config.yaml
d_model: 192
norm: "rmsnorm"
rope_base: 10000.0
rope_fraction: 1.0
attn_scale: 0.177
tie_embeddings: false
beta1: 0.95
weight_decay: 0.049
grad_clip: 1.0
dataset: "wikipedia_en"
MLP neurons of a small language model. Each row is named by its layer, matrix (gate and up: input weights) and neuron, and shows model dimensions 80-175. Each number is 128 + 24 x the weight over its row's rms, rounded and kept within 0 to 255. A neuron's up and down rows have the sign that makes its largest values positive.
A block is one neuron, or neurons of one layer that tend to fire together. Before each block is what it responds to, as a language model described it from the Wikipedia text at the highest values.

Description: Fragmented common-word endings
L3.gate320 [ 98 108 136 113  89 134  90 136  98 113  93  81 134 126 150 104 148 129  96 175  80 153 131 114 107 133 112 116 117 144 105 146 133 121 140 131 163 103 109 141 123 126 154  86 108  87 124 153 148  82  84 109  98 142 127 147 129 139 112 123 185 135 113  93 158 160  92 124 167 128  98 153 112 121 170  97 140  95 128 107 125 136 138 133 132 147 152 118  88 105 149 125 156 150 135 114]
L3.up320 [106 116 138 156 140 101  75 100 130 153 131 121  88  89 119 137 130 155 111  82 149 127 108 139 163 118 160 122  81 151 154 125 158 129 168 121 101 124 108 140 117  95 128  95 124 107 127 150 130 167 154 121 176 129 150 122 124 126 147 165  88 111 162 144 164 107 151 143 155  94 178 139 125  86 153 100 160 144  91 150 117 144 117 174 135  83 117 116 113 118  83 122 127 138 107 115]
L3.gate405 [122 135  83  84 103 135  91 155 101 153 156 141 106 144 117 124 128 182 175 135 134 168 141 131 127 135 133 123  74 135 104 165 124 107 153 128 130 124 168 152 142 141 144 116 128  98  79 139 163  93 159 122 122 110 109 161 133 128 152 141 119  73 201 111 128 183 116 177 119 123  85 146 154 152 178 109 144 125  84 132 103 182 136 142 109 171 170 143  85 120 157 134 152 111 113 139]
L3.up405 [119 127 104 157 109 162 120 166 147  95 122 155 110 110 146 113 106 121 175 103 140 103 156 115  94  94 121 109  94 138 171 142 107 109 163 107 128 101 129 104 141 134 162 137  96  78 133  98  96 111 124 148 173 146  56 175  95  86 163 123 137 182 156 151  74 185 126 150 147 165 132 130 138 133 156 138 136 141 115 100  90 142 117 131 102 132 143 139 135  78 103 168 136 128 131 154]
L3.gate469 [138 160 117  70  94 148  68 110 129 163 121  91 120 135  83 175 151 159 137 146 123 134 134 111 111 159 183 126 128 122 122 148 142 132 114 123 150  79 119 152 136 160 134 135 142  84 120  96 158 109  88 155 116 121 111 175 157  92 140 107 120  91 119 115 139 130 142 150 102 115 132 132 135 125 154 152  98 143 132 111 120 159 153 171 131  76 147 145 138  84 104 105 136 135 115  94]
L3.up469 [121 107 116  89 106 145 126 129 129 111 149  91 173 121 121 129 165 132 120 150 141 125 122 107 121 169 176  82 140 144 117 139 126 120 130  99 111 129 131 125 139  92 150 117 193 123 113 121 115 106 126 159 119  97 103 173 130 119 118 187 144 118 150 115 133 120 124 144 171 125 131 133 120  66 117 141 109 165 102 146 111 162 164 130 128 114 150 139 113 129 100 160 152 161 101  75]
L3.gate508 [123 111 146 170 153 146 159 144 109 124 119 140 148 133 146 127 117 149 114 108 132 132 102 142  98 138  88 148 103 116 160 147 105 144 123 202 161 101 152 124 119 137 124 186  90 132  87 173 149 108 114 115 112 168 132 135  69 153 108 129 108 146 101 118 178 111 141 133 148 130  98 108 143 164  96 146 101 140 117  78 109  98 124 103 154 154 114 150 122 115 150 116 129 124 132 113]
L3.up508 [ 99 155 150 131 154 136 128 123  98  87 132 150 150  93 123  98 137 152 123 134  80 110 145  77 123 101 126 123 134 137 132 141 176 141 146 103 136 130 159 107  97 138 159 122 155 132  69  95 125 187  98 148 125 139 125 130 126 115 146 117  95 107 184  75 142 131 126  75 117 138  98 112 153 103 149 143 144 116 133 111 128 102 145 175 133  84 165 126 140 158 155 132 114 168 123 180]

Description: Mid-word fragment continuations
L3.gate72 [156  96  90 112 123 147 139 172 148 112  96 108  73 131 140 103 102 124 112 153  97 122 101  95 145 148 135 132 148  83 125 125 135 117 109 148 127 115  77 138 167  99 126  99 109 141 146 102 161 167 149 139  83 159 123 139 104 116 127 160 123 177 159 115 128 113 136 103 141 130  87 110 163  93 140 125 103 134 152  97 135 121 105 140 159 125 141 110 120 115 118 155 129 127  67 148]
L3.up72 [107 132 109 135 125 129 137 152 118 142 128 173 165 139  78 163 134 132 143 144 132 140 154 119  97 127  92 130 145  98 129 111 134 125 111 197 138  81 124 100  97  79 155 150 144 113 113 147 126 117 156 139  52 129 200 131 134 126 117 129 135 108 195  86 179 124 168 100 152 132 150 142 175 110  90 121 130  93 124 112  91 154 106 126 173 142 136 146 135 193 134 168 125 158 112 134]
L3.gate196 [122 117 123 109  97 100 133 108 148 164  45 141 139 144 116 122 119 137 151 173 110 166 163 119 112 153 140 112 124  96 132 135 100 124 114 120 121 142 113 115 131 133 113 110 147 173 126 133 140 104 112 153  94 124 121 130  78  99 108 122 138 162 142  89 149 132 114  88 127 126 102 169 139 133 148 107 107 150 104 115 130 170 172 131 131 141 148  87  93 135 169 146 108 163 170 146]
L3.up196 [162 139 150 142 103 112 147 108 161 126 112  95 113 137 146 139 119 176 114 159 126 144 130 177 175 181  95 104  75 129 104 152 148 133 151  86 122 163 100 130 157 141  95 158 112  84 164 116 138 115 119 146 111 120 159 136 112 163 100 147 112 140 153 134  95 105 117  98 136 107 123  92 113 103 132 125 135 157 104 141 152  91 139 128 160 114 196 182 116 120  99 128 105 111 140 152]
L3.gate378 [126 151 112 136 136 131 117 114 148 132 121 161 172 116  98 111 132 100 137  81 169  71 129 159 125 121 115  81 159 151  91 138 159 123  94  99 156 120 105 126 146 113 139 113  99 125 110 145 138 122 114 142 124 118 139  93 116 141 108 143 126 123 106 138 132 119 110 128 121 137 123 173 142  94 114 102 136 148 111 132 140 165 139 150 142 130 131 126  64 178 136 110 146 151  81 122]
L3.up378 [146  70 112 130 117 127 189 143 154 119 111 147 141 160 117 145 156 123 154 119 116 130 101 139 142 157 136 143 166 122 146  89 167 173  69 142 127 164 126 127 169 164 156 128 123 117 136 111 156 139 123 143 115 175 101 113 114 154 115 144 126 115 154 108 135  98 143  98 169  93 116  97 157 134  73  96 109 133 123 135 104 143 130 157 126  95 108 128 125 151 151 129 131 111 110 145]
L3.gate396 [126 101 126 120 110 129 105 159 134 141  81 143 156 160 138 139 109 123 115 153 102 124 123 184 134 139 113 140 157 160 119 167 110 151  87 131 136 115  88 128 113 123  98  96 145 116 128 121 112 105 113 162 150 156 143 106  93 114  80 137 134 179 116 155 103 111 116 114 138 132 140 101 132 149 123 105 108 137 169 114 122 157 109 140 105 104 114  83 132 121 126 120 125 109  99 126]
L3.up396 [134  94  98 131 117 141 128  87 150 111  99 139 150 154  89  99 112 135 119 169 137 121 145 123 112 136 125 122 124 119 161 119  98 133 148 135 111 118 109  86 163 133  96 146 124 117 178 143 138  90  87 119 139 115 156 117 134 134 145 174  51 138 143 116  93  95  89 124  80 141 120 113 168 170 131 162  98 115 150  79 168 138 158 141 116 135 146 105 130  80 115 120 101 117 117 112]

Description: Split-word continuation pieces
L5.gate121 [144 137 115 120 146  55 131 162 134 154 142 121 158 144 119 104 122 142 120 142 132 147  90 190 164 144 201  95 158 137 112 121 139 119 147 137 135 148 104 142 113 117 131 103 118 169 150 131 155 130 131 101  96 111 159 158 134 116 126 143 121 179  94 171 167 133 152 109  98 179  92  93 161  98 155 128 134 172 136 144 123 132 123 130 125 151 149 120 123 177 124 146 128 162 170 104]
L5.up121 [159 109 127 134 102 138  90 107 108 142 110 113 178 120 145 106 110 186 113 133 136 131  89 139 113 166 141 105 107  90 119 145 130 135 131 147 119 157  84 154 170 121 119 121 150 154 142 129 103 124 104 126 117 107 127 145 123  93 146  92 120 113 114 101 151 125 152 108 127  76  89 110 124  97 168 126 127 185 143  99 150 147 135 155 122 135 132 154 129 101 154 148 122 144 150  97]
L5.gate148 [ 94 170  95 115 167  96 148 147 107 119 164 106 137 125 146 102  77 135 108 136 117 137 129  92 117 153 118 125 118 163 130 111 102 142 118 143  85 107 121 123 141 115 102 147 103 107 162 121 151 143  74  99 146 129 138 118 115 121 125 157 115 143 125 159 194 149 117 107 139 173 100 147 189 160 138 107 114 166 135 130 154 127 148 162 140 158 122 134 136 162 108 134  99 145 133 111]
L5.up148 [ 99 133 136 131 135 122 123  96 164 184 137 135 103 115 134 135 116 133 147 102 132  93 145 128 148 159 157 121 126 117 127 169 121  92  79 109 118  82  90  88 101 129 157  92 136 119  90 114 107 137 100  75 138 115 123 136 121  87  95 138 182  82 108 148 131 115 121 104 104 139 122 112 146 103 147 152 117 202 113 154 133 129 147 144 127 130 152 151 108  98 104 117 145 139 171 132]
L5.gate308 [116 130 159 140 141 113  88 155 168 140 118 111 136 128 135 115 166 104 171 117 129 189  85 151 103  74 159 133 127 118 122 179 123 136  82 141 149 144 119 146 186 138 112 113 160 155 131 105 136 170 134  88  87 104 105 171 118 126 134 182 131 136 172 129 127 157 128 127 149 162 113 118 137 104 173 141 110 162 190 152 157 176  77 153 105 108 142  88  84 109 121 137 121 137 126 134]
L5.up308 [121 149 123  86 122 122  60 190 156 167 133  98 135 140 141 131 159 121  95 139 109 108 131  77 143 102 120 145 154 153 100 117 142 122 155 178 149 103 146 149 118 152 145 115 149 131 118 120 151 103 120 128 121 133 122 128 101 108 102 115 148 122 154 137 163 114 141 134 115 116 139 118 120 106 145  91 114 179 142 134 160  95 118 125 102 112 134  87 134 108 104 108 122 128  85  96]
L5.gate316 [160 131 150 162 145 119  94 121 166 179 127 156 127 117 111 101  82 130 126 109 117 113 144 130 130 115 141 142 146 120 125 147 135  88 126  78 135 115 119 170 171 135 128  99 113 150 151 133 123 104 155 111 114 164  79 148 137 121 133 148 118 129 106 125 111 139  99 105 146 139 123  81 134 185 139 133 116 162 144 131 130  97 100 132 118 140 136 132 105 175 155 123 133 155  93 140]
L5.up316 [124 126 177  87 108 120 146 138 134 129 148 165 106  99 122 124 144 136  92 165 149 157 126 153 106 125 126 136 143 142 149 149 129 119 119 153  89 166 129  72 137  78  93  92 117 122  88 123  93 151  84 133 146 128 119 162 146 120 152 200 107 123 160  92  80 123 189  93 129 116  83 112 135 143 136 130 139 144 128 128  97 139 113 147 109 143 145 115 126 140 137 168 129 149 155  85]

Description: Subordinating conjunction endings
L8.gate308 [164 112 113 103 161 126 132 136 121 164  84 160 140 133 129 125 137 153 140 156 127 107 133 147 151 108 138 174  98 149 101 113 159 152 108 126 114  82 120 110 101 171 149 110 144 173 158 130 113 161 160 143 123 166 134 144 100 111 112 144 131 172 135 115 131 162 147 103 124  93 125 154 119  95 115 154 127 133 140  91 160 170 146 156 163 105  94 123 127  95 144 117 173 110 133 141]
L8.up308 [127 172 113 118 104 145 135 116 120 148 137  99 128 143 138 138 109  98 142 117 101  84 170 140 116 110 123 168 153 125 122 109 154 160 135 125 143 120 145 130  97 122 149 111 207 135  74 145  97 115 142 145 104 169 136 110  85  99 150 139 147 141 147 118  94 117 123 120 138 142  97 156 158  92 144 132 127 138 135 166 109 156 114 123 151 116 100 170 149 121  99 127 147 135 103 167]

Description: Mid-word continuation pieces
L5.gate61 [ 96 118 148  99 168  77 109 134 187 129 103 105 128 132 144 156 132 157 130 115 161  78 136 108 110 123 132 161 126 123 132  73 103 185 152 121 113 122 185 128 137 123 134 146 117 174 137 119 148 160 112 120 138 143  99 120 133 115  81 122 110 129 183 165  97 112 149 151 116 164 138 118 119 121  92 158 122 123  86  95 139 124 163 151 113  95 168 142 166 151 179 137 129 104 127 173]
L5.up61 [108 145 135 139 147 139 124  88 161 114 118 137 112 158 146 140 135  97 127 100 159  87 116  82 130 135 149 114 121 138 144 136 112 160 110 135 131  87 132 150 162 116 172 125 144 169 105 103 146 130 111 137 143 102 107 137 119 130 165 138  92 142 161 131 106 128 109 137 104 114 120 165 142 135 132 124  91 140 107 117  99 103 143 191 141 106 142 121  80 138 137 149 186  87 154 130]
L5.gate367 [169 144 119  92  98 108 146  90 117 136 131 119 128  96  77 136 117 126 113 121 128  86 101 132 100 104 117  96  91 108  85  52 116 164 113 140 159 115 119 177 164 114 123 149 151 107 140 106  80 121 116 123 189 128 112  84 147 121  97 110 157 144  93 126 134 126 106 157 130 141 142 141 133 170 148 101  95 120 125 131 113 125 151 137 174 136 162  99 129 122  90 109 128 158 109  74]
L5.up367 [127 104 134 154 116  86 111 167 176 130 121  62 133 123 111 153 123 118 151 133 147 136 149 114  98 141  88  98 142 164 105 145 139 190 120 127  94 131  96 139 168 125 111 153 138 153  97  96  76 157 112  82 124 183 132 167 112  86 133 141 132 152 182 123 118 138 128 149 149 176 154 162 137 118 154 135 138 140 117 145 115  97 120 103 148 149 135  91 127 114 122 127 100 157 112 113]
L5.gate398 [135 114 114 155 148 143 170 130 128  95 125 102 120 168 165 135  84 125 122 155 100  91 104 126 102 149 121 133 133  99 131 169  90 183 125 120 160 123 114 149 129 135 129 108 120 129 107 130 174 157 136 146 135 113 137  88 152 153 147 120 174 150  90 179 164 171 105 135 125 145 145 135 206  93 127 104 121 105 123 138 121 132 125 130 188 122 126 138 119 141 135 133 108 149  84 109]
L5.up398 [113 134 167  96 126 153 104 140 100 130 140 104 103 130 163 129 132 136 188 143 121 120 102 123 104 181 124 105 108 121 124 158  79 125  67 122 137 136 173 122 171 149 157 106 112 111  99 129 151 160 139 144 146 125 111 171 129 114 103 150 154 136 122 135 163 129 128 127 145 139 109 161 144 109 144 128 138 132 119 160  78 112 115 139 128 116 142 154 151 115 155 106  74 133 135 123]
L5.gate497 [159 138 118 177 145 133 135 113 117 121  69 137 159 110 132 138 111 116 126 118 101 136 115 123 119 122 140 114 135 128 109 121 142 114  82 140 142  98 113 150 184 122 144 126  83 149 103 126 151 119 145 175 111  91 129 137 121  61 152 148  79 144 148 108 115  74  82 117 117 146 140 117 146  94 108 156  92  56  79 138 137 151 145 138 151 132 144 173 119 149 152 141 162 144 108 150]
L5.up497 [121 179 136 100 133 118 159 147 135 132 139  69 130 143 152 156 135 121 166 144 128 110 137 117 107 143  93 118 110 126  98  98 139 181  96 152 128  83 146 137 156 124 142 132 162 100  89 112 124 180  98 165 134 175 107 124 118 181  59 113 124 104 119 110 113 103 130 157 134 115 140  98 142 125 112  97 130 112 108 105 150 121 116 116 137  89 123 119 106 158 125  93 127 120  79 130]

Description: Mid-word fragment tokens
L8.gate142 [145 100 128 103 161  84 143 119 131 160 127 115 133  96  85 114 149 133 140 149 128 188  96 176 153 132  82 125 150 128 141 123 171 112 113  97 122 114 154 122 153 132 162 125 121 161 113 119 104 118 156  78 120  95 123 144 135 150  97 152  89 156 160 115 145 107 117 160 120 175 144 124 135 117 180 126 152 144  84  79 127 124 146 177 113 148 121 118 160 121 130 132 134 133 155 138]
L8.up142 [135 120 138 100  96 101 120 131 120 119 142 151 165  83 123 136 161 121 100 147 147 140  95 109 153 119 122 102 126 124 136 127 154 100 122 133 143 110 140 170  71 150 132 103 131 142 175 110  97 102 144 161 148 140 144 118 171 121 128 100 116 151 145 138 134 107 154  98 172 161 156 133 101  93 138 142 160 159  99 127 122 127 128  97 128  99 140 167  90 154 134 159 140 111 130 135]

Description: List-item line breaks
L5.gate8 [173 149 103 130  88  99  86 128 152 151  91 163 120 147 115 144 132 131 113 165 114 143  83 113 104 175 164 103 120 133 151 121 130 123 115 116  82 112 134 139 126 141 153 145 138 157 118 100 176  77  81 134 107 101 150 113 151 133 106 106 131 153 137  96  97 132 103 110 134 124 187 144 128 100 152 155 110 171 149 114  62 177 125 152 124 184 128 143  87 125 110 137 137 158  89 148]
L5.up8 [176 169  89 141 127 121 103 143 136 159 111 147  94 108  98 109 141 155 138 163 183 133 167 119 118 171 129 131 114 141 115 146 110 137 124 167  92 127 112 107 135 141 108 114 164 152 104 107 112 131 120 139 126 131 158 130 126 106 118 127 128 156 165  87 119 123 110 131  88  94 140 142 133 114 131 149 122 134 155 178 119 147 136 175  84 128  75 163 120  86 119 166 178 125 102 161]
L5.gate354 [164  84  95 133  58 173 119 162 117 164  96 174 108 138 124 159 106 156 113 121 161 140 136 145 127 166 144 125 142 169 152 105 157 124 119 143 135 184 120 145 134 119  98 188 100 148  93 121 132  91 111 120 158 146 155 130 111 115 160 123 133 162 166 125 147 142 118 142 146 177 114 102 136 139 140 128 126 108 140  95 156 148 134 114 137  84 113 144  94 129 106 162 162 134  98  89]
L5.up354 [185 160 133 146 137 117 122 149 104 168 101 149 119 117  88 116  66 101 121 120 144 151  83 127 155 117 105 154 130 134 164 159 114 145 102 103 118 143 155 129 124 125 109 111 131 159 104  90 124  79 132  92 112 120 129 157  71 114 136 100 162 154 135  84 111 107 147 136 160 158 109 127 113 105 129 121 107 119 157 120 153 158 158 122 160  91 103 131 124 121 116 129 123 131  93 136]
L5.gate383 [176 154 109 152 112 127  74 130 149  94 134 132 157 134 123 116 135 164 129 105  99 147 131 153 135  81 111 162 120 131 167 131 146 141 104 126 104 107 101 148 117 184 136 161 133 134 111 131 114 163 139 141 112 141 127 109 164 129 149 137 146 141 124 146 154 118 131 145 164 125  78 155 115  98 127 150 104 162 139 154 135 121 148 128 105 115 120 117 109 148 150 109 124 152 100 150]
L5.up383 [152 108 108 133 137 152 152 110 118 177 149 137 137 133 127 153 144 105 148 175 145 164 152 179 164 140  49 144 147 120 167 144 121 140 151 150 111 136 124 129  89 185 132 136 109 136 104 100 103 118 122 110 110 103  97 114 140  80 127 159 135  60 132 139 119 122 105 102 128 138 141 103  90 107 126 134  95  86 104 120 139 136  97 159 110 123 102  75 100 112 114 130 119 155 137 124]
L5.gate439 [157 129 144  93 122 129 105 110 154 141 109  99 142 106 130 151 134 153 114 135 123 146 131 134 112  93 116 124 121 125 146 156 111 142 168 155 165 149 116 133 143 140 179 106  46 101 153 165 169 154 139 133 100 146 120 148 109 172 167 134  89 138  89 148 114 103 117 160 156 122 108 132 108 165 138 138 100 187 141 139 130 173 146 146 126  96 147 114 147 107 127 150 131 121 127 103]
L5.up439 [115 145 132 131 110 124 102  89 121 148 121 123 127 153 112 190 111 144 130  86 115 167  87 106 115 133 123 131 134 173 141 113 110 178 145 123 107 163 172 164 146 131 126 140 110 144 161  66 124 121 129 118 133 117 124  94 100 132 131  88 106 136 154 125 114 139 158 149 170 119 186 129  72  82 136 141 124 145  92 109 125 148 128 122 139 108 103 141 102 129 130 140 100  83 152 140]

Description: Word-completing fragments
L8.gate510 [ 76 116 129 119 151 144 140 122  93 127  88 128  93 132 148 103  90 144  94 102 124 132 126 122 128 157 154 136 170 108 127 117 146 135 132 127 154 138 123 159 136 144 101 102 120 131 113 124 128 161 153 143 165  84 164 136 114 116 124 106 120 149  87 134 123 117  95 146 157  79 108 114 131  38 157 148 150 107  89  99 165 126 108 117 146 113 104 144 141  82 181  94 150 170 131 125]
L8.up510 [131 183 134 132 155 107 107 108  90 129 106 134 102 103  95 137  76 175 132 104 145 131  75 127 167  94 157 110 136  99 120  97 156 104 141 124 124 125 141 152 119 146 137 120 103 136 111 141 107 130 122 110 155 119 107 123 119 117 119 177 138 121 151 137 122  79 123 128 127 132  88 134 160 151 148 149 119  88  86  97 122 150 109 139 132 123 158 110 133 114 148 171 109  96  92 154]